{"n_kv_head": 8, "norm": "layernorm", "qk_norm": false, "attn_scale": 0.177, "beta1": 0.95, "batch_tokens": 131072, "dataset": "wikipedia_en"}
MLP neurons of a small language model. Each row is named by its layer, matrix (up: input weights; down: output weights) and neuron, and shows model dimensions 0-255. Each number is 128 + 24 x the weight over its row's rms, rounded and kept within 0 to 255. Numbers have three digits each.
After each neuron's rows, "fires after" lists the tokens most often just before its 100 highest values on Wikipedia text that the model never trained on.

L2.up691:156141161130140092107104127160142094157146151145125121144114139156165096165106097144133115131119152082116105155150142122127113086153143118104130173152124092133104145156159117108116144109100132128125099140151142126139118152110135139122123113089106166124123089143101112140134124137154154115129160136150144148111153120096129161130104150131152179117126116135176087155142134162125092128131124091134118122153120143124164099121145084118154133148129139107080098154125132132148110124088144123083087093142122123131105129148111126123093115157147135108106129127135118179168146105143180085131151109163177129144147190150179111144147182101123129103143121104119141176093079130131128126147153115097106120120097071073111088098123108124118126102096133085090130091076134130130144165109171
L2.down691:131108082132076146169158142126119159114137118123129131113115107114127162090127177118156100118135106166081124125118108106137165183120150148157131115111135141139161100112102112127136136148125116112173159133131109118128163079147135114100118151138145104111126135116140138145132144110126110165124144100100114112113054132174142104092152124113147072104110101131095167117096091108121134108139153150125110130080146093141085150123116144159125153140141142154154137073128143143142144159170128137150123162115140125144148122124151124179141151146135101128134143094126151063144100131124098160098113133125134115092147080116084130122114104129124141150130152142147118109178164165073090102092119100142144078168163140126104154159101145116144153153125167158156140146133120136152114101134089
fires after: " t", " T", " n", " N", "T", " not"

L2.up629:114133125135099129140167152115119170095136100114126149126105142152152142137130148156177176144168126107147091140154169134111120060152121118139123131135134085106137119194137137112139102122142131116166144144121088120137127152119157136132133131118115098115142152143095138147145137090144147120090103137132140143116106092172152134100106140131131160141115146126134100153109159147073109136107105132073082136138140119105136160153160131134095098121124082134114160142097133098108152113159103107126116083086122137122093148106130112113094114159147094144114120135136124120110123120169142137154113137136134148175163123091149101146114151139113133137104118128144122119104056092163146146103131110143191146160112111111128133114140098133149136120094142148125075145118136063221087133130134
L2.down629:118134133163125121120121135107169108169143149112086120141186129065130138129165094107089110090086080138133152094072155140116128131154149125143181125108145144119104146123123156131163150160117130134132135137101094144128126127150145131133139138142115146116081144135139143136103106129099080129159117113144134124168154147125179146123179155101109136131135093135156140074102153116145118118144187079139139160169114142098098145084115139124098137144129141143122120092121103134146135114107153140087069079141151093135146110121134093147171123119108099131122111129115129146169147132109119118107135081123126121087123116138159115159132167144154127106113183115118112149142118138121113091167142150103071146094114114158131133159128172157133109128166126085139154118118112165082137131124111
fires after: " (", " \"", "\n", "/", " n", "("

L2.up812:114123153118093138126141175140108126142123120136111168107142131115134133146140167150133113120113134121141101160158166128109159123129110111131171134130134101076120106131127172123123124104120086158151136096132152111106138111143179094121136110117172134121106107127065128139163103114133149141119153108113158113146142128135185097154147099117108124148139141149148143107111145119107130131089128104105151130092120070146101183122169117089120136122108147094103114137165149150101147146129139106163067083129135111123087136127105135130093098101083126172128094094114143115160108120111114162105132133134135123147187168131151122128152144120139152137170116159160150128155128086102130106149131108100120096087110113130158078134108142122131137127155195149123065129139099117159171170090106
L2.down812:137155105099153119176099085118121107079119112115140101151111128114106131146145090112080132150140121141077112132133126136179095148114175142145051115108110107158174128170111089141135112130144131117113132161180122113144087111138121149133137127136126142116151094128145155121084126173166107099133114071110127147128162125155105154117124136162131110156149095125096117146158083166150098137083121139132142138111129169118151112139128111168179133136149139138093165140076118099148122120095127116110135156150109178100163117133117154142110138116131111101127146144152107125118144144149170133146110136057121116109087126125170127131099103160078108134117121110126107180085127113157152146125127147124110145153130137141108161120164143136142138100143112126153135129120149129105070110144143
fires after: " |", " \"", " (", ".\n\n"

L2.up58:133128088090113165130140157155150085131103156161104130118142141137138148124105108081124154124096188141134144125152157106157133158099123133137147111095147108141078131106086131150141150087183087151170107104132145138196096128133135143081134123146122143125134110109153138119098171133133082116128186151114126132121108122114152118130106163125139109102135162157147089136078084121114148095131142116135147141109136126101133109114114097121145059169159127104160105153131129102147124150125113152081125128117115105151149114102147146120132104099142142157101146094134169150104150124091098144120128127138102150109107133120170119115146139142154126193101154131083073146125106140116101150098140149110172104132097093113157145153123138101110099173150132117131142140160132113121144118133168
L2.down58:144140120113141099109104163100135106191149129120121161173138146139155125111132106158121146100137118113120095114120067133151157167167120147127111132140119120125162142125130126137160143126123156121110110158159116138066099130157130100126152096124089161102121126108094064109136123107080176143131144101138130139104120131133148112105150132099140133098136109145142117146113181129113137142131163160084094127133126092111166088112125149110118150105133161126125116136147126135156096119114112070088147140129164171155105130168112115146132190151106160147044134107114114134128093135141163144119153131161163140101083147135109089096149094118144129073099133168149177137102140157108092121164111153116121116120137131143136124112160140140116112088134122125086114146155137142139160130110122
fires after: " S", "S", " J", "O", " s", "R"

L2.up1115:143123132165150118102114118149128152164125094165073155135100176138114158089160137119151141151102165114151128149170139149152099148155165050106092142110140111093137093147117119128103115125116145155134141122142148101123120117129127139118148088153128142078134099148112120126117188118123102164125176167090129131142118139156095105125172148113131090116105141131127114124139117171137109109126119171089132157149126126164119128147144093169075133128128070118119162143125161089124073129130148124106178153101125134133130134112129145183140120146133171124096138103112108145131082095145127123109124102174124124134129126147120136146125127162132091154151081124105125131099099165112079109118145151178139124128116113104081096150129112127142134139152118123091139155135130133110136069150145
L2.down1115:088098086102167104106134114103103104130122130131186113070156141130094119157166093165131107122138106138129133136089130123153159073115128210104116123134103138180126108108137143134102120124152103122127106143134097126102090075150112130121101178121140123184131123105111143138140112128128147139109143116164136109128149112124123108111114137104148213143131141155134128164141120122130152138124142124144132131101133129127115107139094136083125136119119159115155092086144090082108163113131106129142120137146138109133113123161150114073116159113138101117115120154190116154099157115146176119138165115124097155137116155148143078077126133152141159120135111159107131088143144112166167170144130100086151135131129135167128118109145114137156168156105157098153121107122114127122107148137152
fires after: " S", " D", "S", " d"

L3.up940:126151116124131127122148130142157134133123113139129128085134126091109090137140090110121136132125146127157137115110118127140132175106125124181107114165132149130108144130077082167155171125105109125146150131154131170162149140136107159116102165141061138118094161093139097138098105131118103132082107142175121099181122118164110135127100150129110163184119126158142124132092145158139130079155142083123114164161154145156157127087128135117161164125142172104111148119123130154140108167151142086125110137149107123094121154092122180144183085132152105094130190146105135114139122111108140149148127145108075090160111117143120129116135095108124142063121145119101144134117118114152142119107108134099100106155142121143124110101141139163110145182104111093107130157103107104128123118152119
L3.down940:126135120146098078137142113128127114147152120100101149139134112161136147144137144111151123096106116078142117174142120119112116109061102131095133142105130158106136123130137148153093135160141141129108139093116155113098112109119138112092147096112150107149162137181138134107152141107164192129186165115091118143096136136147159141100162142129132157094173124094143141124151104088124088122140111135130120143114123130144111123136122130111108086155136081131144124117124138086085144138108102148119154147103189093148131075147112109109066147114121132134126126105101159134165148124130119120129137127155179135109175111097125127165133130138136139166110112127135073109160111129139140158185144164177134174157100176112122138154146143104157108138114128155124106105107145114075130115103091
fires after: " L", " l", "L", "l", "P"

L3.up852:174097140142074120123151115124134117143109167110126100149130172124157143129131146077114147067126162152153104113169109174132134136155134142144105151144137098131109170155130103160185192119117135104072132143156104146117159122128116118127119143131117082078124077139130106123134117164129121126117110114195118116151106138121177143115144099131142148124126129136123145115102144135089168094146097130115141119108158119101110151121140104140144183091121126037108088129151128132164114150107133138122134115130159135100110112124123123107184072119168124112123174111127132124122115173162089126147142126128165101118144095126125115121132125165102136116136137128132088126147129123124168134116127129145074128104133112147190112147112115125155114164114108109113132146092127101106131157142116
L3.down852:083131124141140107114112139123102139157134122122130185105108091142097128130121118163114092162143140124113109150134144120131191108110147107128141105131133152161151140069126108105089111119125110137180120123122123103163085148153125144151161136145103163160124123154131101118113126143150154106150142141090137168092160130106088084149108162126092119125136128132129120171138114149141088172122143132145114113139096146169197131109126133092124117129134127197134197140117125081093142124094116137121115158078094126145096118129122093170112155110105137142137099139102128144161136095142159124107094142130099161126077146103129136119118139089161132145139135174118156135116130161152123132125145122109174148138104138114050123134130136144103140091128177113147098103129116139101119101120158
fires after: " L", " C", " O", " (", " Gl", " Cal"

L2.up864:127162107154113140132118116115105131122105072076147116131111113141159084156140123125136141125108137138171147119085102143143135161163162095130086176199125120096123109099125106158129138107085085138099107138143080122108149132134112129118093101120113109103176103138105120136119130107135141077140157139105123113101141120125113131120118118082117150128111157141134125107177138167137114132179158124109131174149121144153135157113107130104113119130159130132094141119178088130159140174129119103141100123097129189137103130143174170113149066137169195132103140149122158133127132126109135118169081150119129139133135138166145118157113180173144106155126133099093148119110103119139103133159126108131132134152129132117120096125123151153101123148120060146085119124117145122153138158137132
L2.down864:106107136095169157125128107125132162124119173174112153125138107139140148159100183106151129128127130101099098121136170138101120091111115170157166050104110157146155125162133159104127138114148143110116143118106119125127124092133121160109118106138148108132090117121149127094128100134129106157161141064107108150167156173164112133143140083117141107185169139131135110149152108086130152121115143114117124119136120098152073120137149142114144157148110137130188132125108117053129117128119118145132166138113125122140113084124073112140098128098128109122123164109121139122134134103138142144121164121122127098089145109117134128101123144079101188135079140122100126129104102161145115145136113154127111123095144135126160157108164173101149143131119196102150127101126145149107153120154141
fires after: " H", " D", " L", " s", "l", "R"

L3.up498:147125106174169149098135127143063126153119136100135106104171126139174102145119112081119144105084110098127101116135164156129111113109132102114149140149166134098126113124175154123112118111150127154119137089095137098124111158144158123145125150135122130154102105104128131146176167147104143144132123136075105124160172140096140143114132105134168144155136142124163120109157124105142073118171119140128113172104108136120144090152149120156152121123089100139127137133115171149167092071120156149108072114159137113153137087121129092185126112170080131097117115112142179120157102139149114148131119113123104140135136097155111091091150120136149122141122116110120170145151091129079162122100096108117128144151153131113107119137128118103144110109158097170083158119121131088134145118128157
L3.down498:146119180145124165093172121132164143135112120117120126110090134129131154108138164071079100144121165129106109130118124125131068152114099158173111165080130087143153119128093118175084127154105093108141121122107153159165106121123125128106140103088147189113187139134120139115149080150132161097118128145122100117077134149128114124132091124147120124085097163138079100139159110136157121097160106163137167158110107159132121124113149107141132128113109163107153163140170106121138146137180110108159168143099145109119119112121131111144146128098151141117109138126111116149118123085081163116140157156095122127127165127117163151163118130170144145125164126116157082126101129121105088134125154112103115143136155140127118159153123116134117120121142134093101115152080103132150111168112121
fires after: " T", " P", "\\", " t", " f"

L2.up424:131095116103133097151151149130128150153156119101158111139114117108107085137124134127109109157142123115140148119177136109116157138148109069120093095088144165105159110136131126115119112179059146092134166148137117090135195134146116151134132160112123140097143137149100161140149108106128173126144125135108134153164138140129128138144108148127168118112132126148177150155126113088135126134131145137125114173156161128080104078137132090122076137119150141107127091149136173096082129127133146172116065116111149097125114131113105108077145092125105118139120143098136165174127165118149134100140139117110104125090160083136113120100135163129141141130096131137129124152106102129114127169112144151102137159133161136113158120141170162165150119104157083146102117148156096079140133137163125
L2.down424:140169136125149139124130151118101123161166155153114153128096124162130181121147098162115147122119141139142112138125081153137108091121145141126124149151151107135084153127155108134122148082148136139135136167096178157099122134110083103124103129114126138151146090118141141106139188124123069118091117154144108123072166134107111128124131112190083084147164087145072142110123147158094142136104099144143116113144165113121131143169165136122143144096147139063107160102092109118141123103127152122123148096095116123085136119156146120149118152142113124129117108126105131107130117174111131139123096097127134137167139160099174116183083117109139138142125160104179127090152129156136113133155087083180136100140121122123112138123138097110129121125108089149147116116140126153093145137098130
fires after: " L", " W", " V", " l"

L3.up163:183137081151127129117136100120153139150124108185147136099155127093138113188120179104110122119138130150166136079164154182122115102170152111104102179146132117124121124140164133168144111162105148136118115120103144102082130084083086180138137111136113086090090108134115130144143132160119154147134122110130155090155131102105157120091157164136141114126176135071144117120118143142153098123158108128145127121179111135121127099129153107126129108133144141138133126108128136125125104140106134128124121099151088083128110139150118108157149109117126088155124112129156125097133130132139126129117113140141133120148159098134143152071124142103111147138133142102121061139156135145109134117123133117093107139178094116168170155149145169174119066128136114157128118100118072108101142124136106
L3.down163:111079166116144132110106177130076148180141122121123132086137118148152155115149065186157116122108131138113139126147122096130106090132104157128164095111155147112145140153132136125084166119113065136117173160138118143142151175183177085126123163116148121137142115120122149102147136171128130101126125072127152131069119138138094136176131117104119103157117130158102126150137150087127115125104143128132149104097110112110113146128155097115126147127128106136128154112134084131120144127159084118156135177127131153137123137100136133090117141156149133057073156141103122168157139104120138116135124093100130134136115156137125094117144101152123108147158105136137139073084127143125143125134135108130120101104133136094111117154139113111131154166088131122138139149120181098162157133125154
fires after: " O", " L", "ro", "e", " E", " ("

L2.up1197:116148124087092131121140123153130147133144151136093167135138123121165125128131109085116172168171147150163150114172165142129098128113151143130151099140147143094078103168140100103127150125125110141087144154124095151094168103087122122142146119108107112139115137116038107119132108147099151113159112115130135160126114183140114160111158149152135138132135132177130092086107097139127119153133149125117128149132155107197110139087142134101130115110156109106136121107123131122133128165145116167137098129134136141162160097132138134127109111096111100147113147142109132168165148130156110128091152152104109111080140104103134142105134180104132134108162098193089125114121124114110098134109089129126136151108155148102124079155156128120139159147101142114122080150179108091087131134121114
L2.down1197:119124122089138124098058114172106147142117118130129097129144128122157100163143134137158083106160108109110142137154032111130089110130151126124122145174134156154172142106096089100080089140142137117138121085162150139170114157133089118145143122160158133118128103145153158137114152124134137140130129086162125123151114155119091122084089131129149116118112127097112186147138135122134187144133105131133127133112119106124116085158096134123169124117120161098110107097152153121126158173143159100150143115117138103134092092072140120136166135167140165169129098136160134124090154103102168107187117121098137130133128115108101163113110124149141129112114142101162159160128132145117116131138103113136142105162126151125134128070137146148125123116131099115141129130127112109118122125138192
fires after: " l", " L", " re", " exp", " n", " post"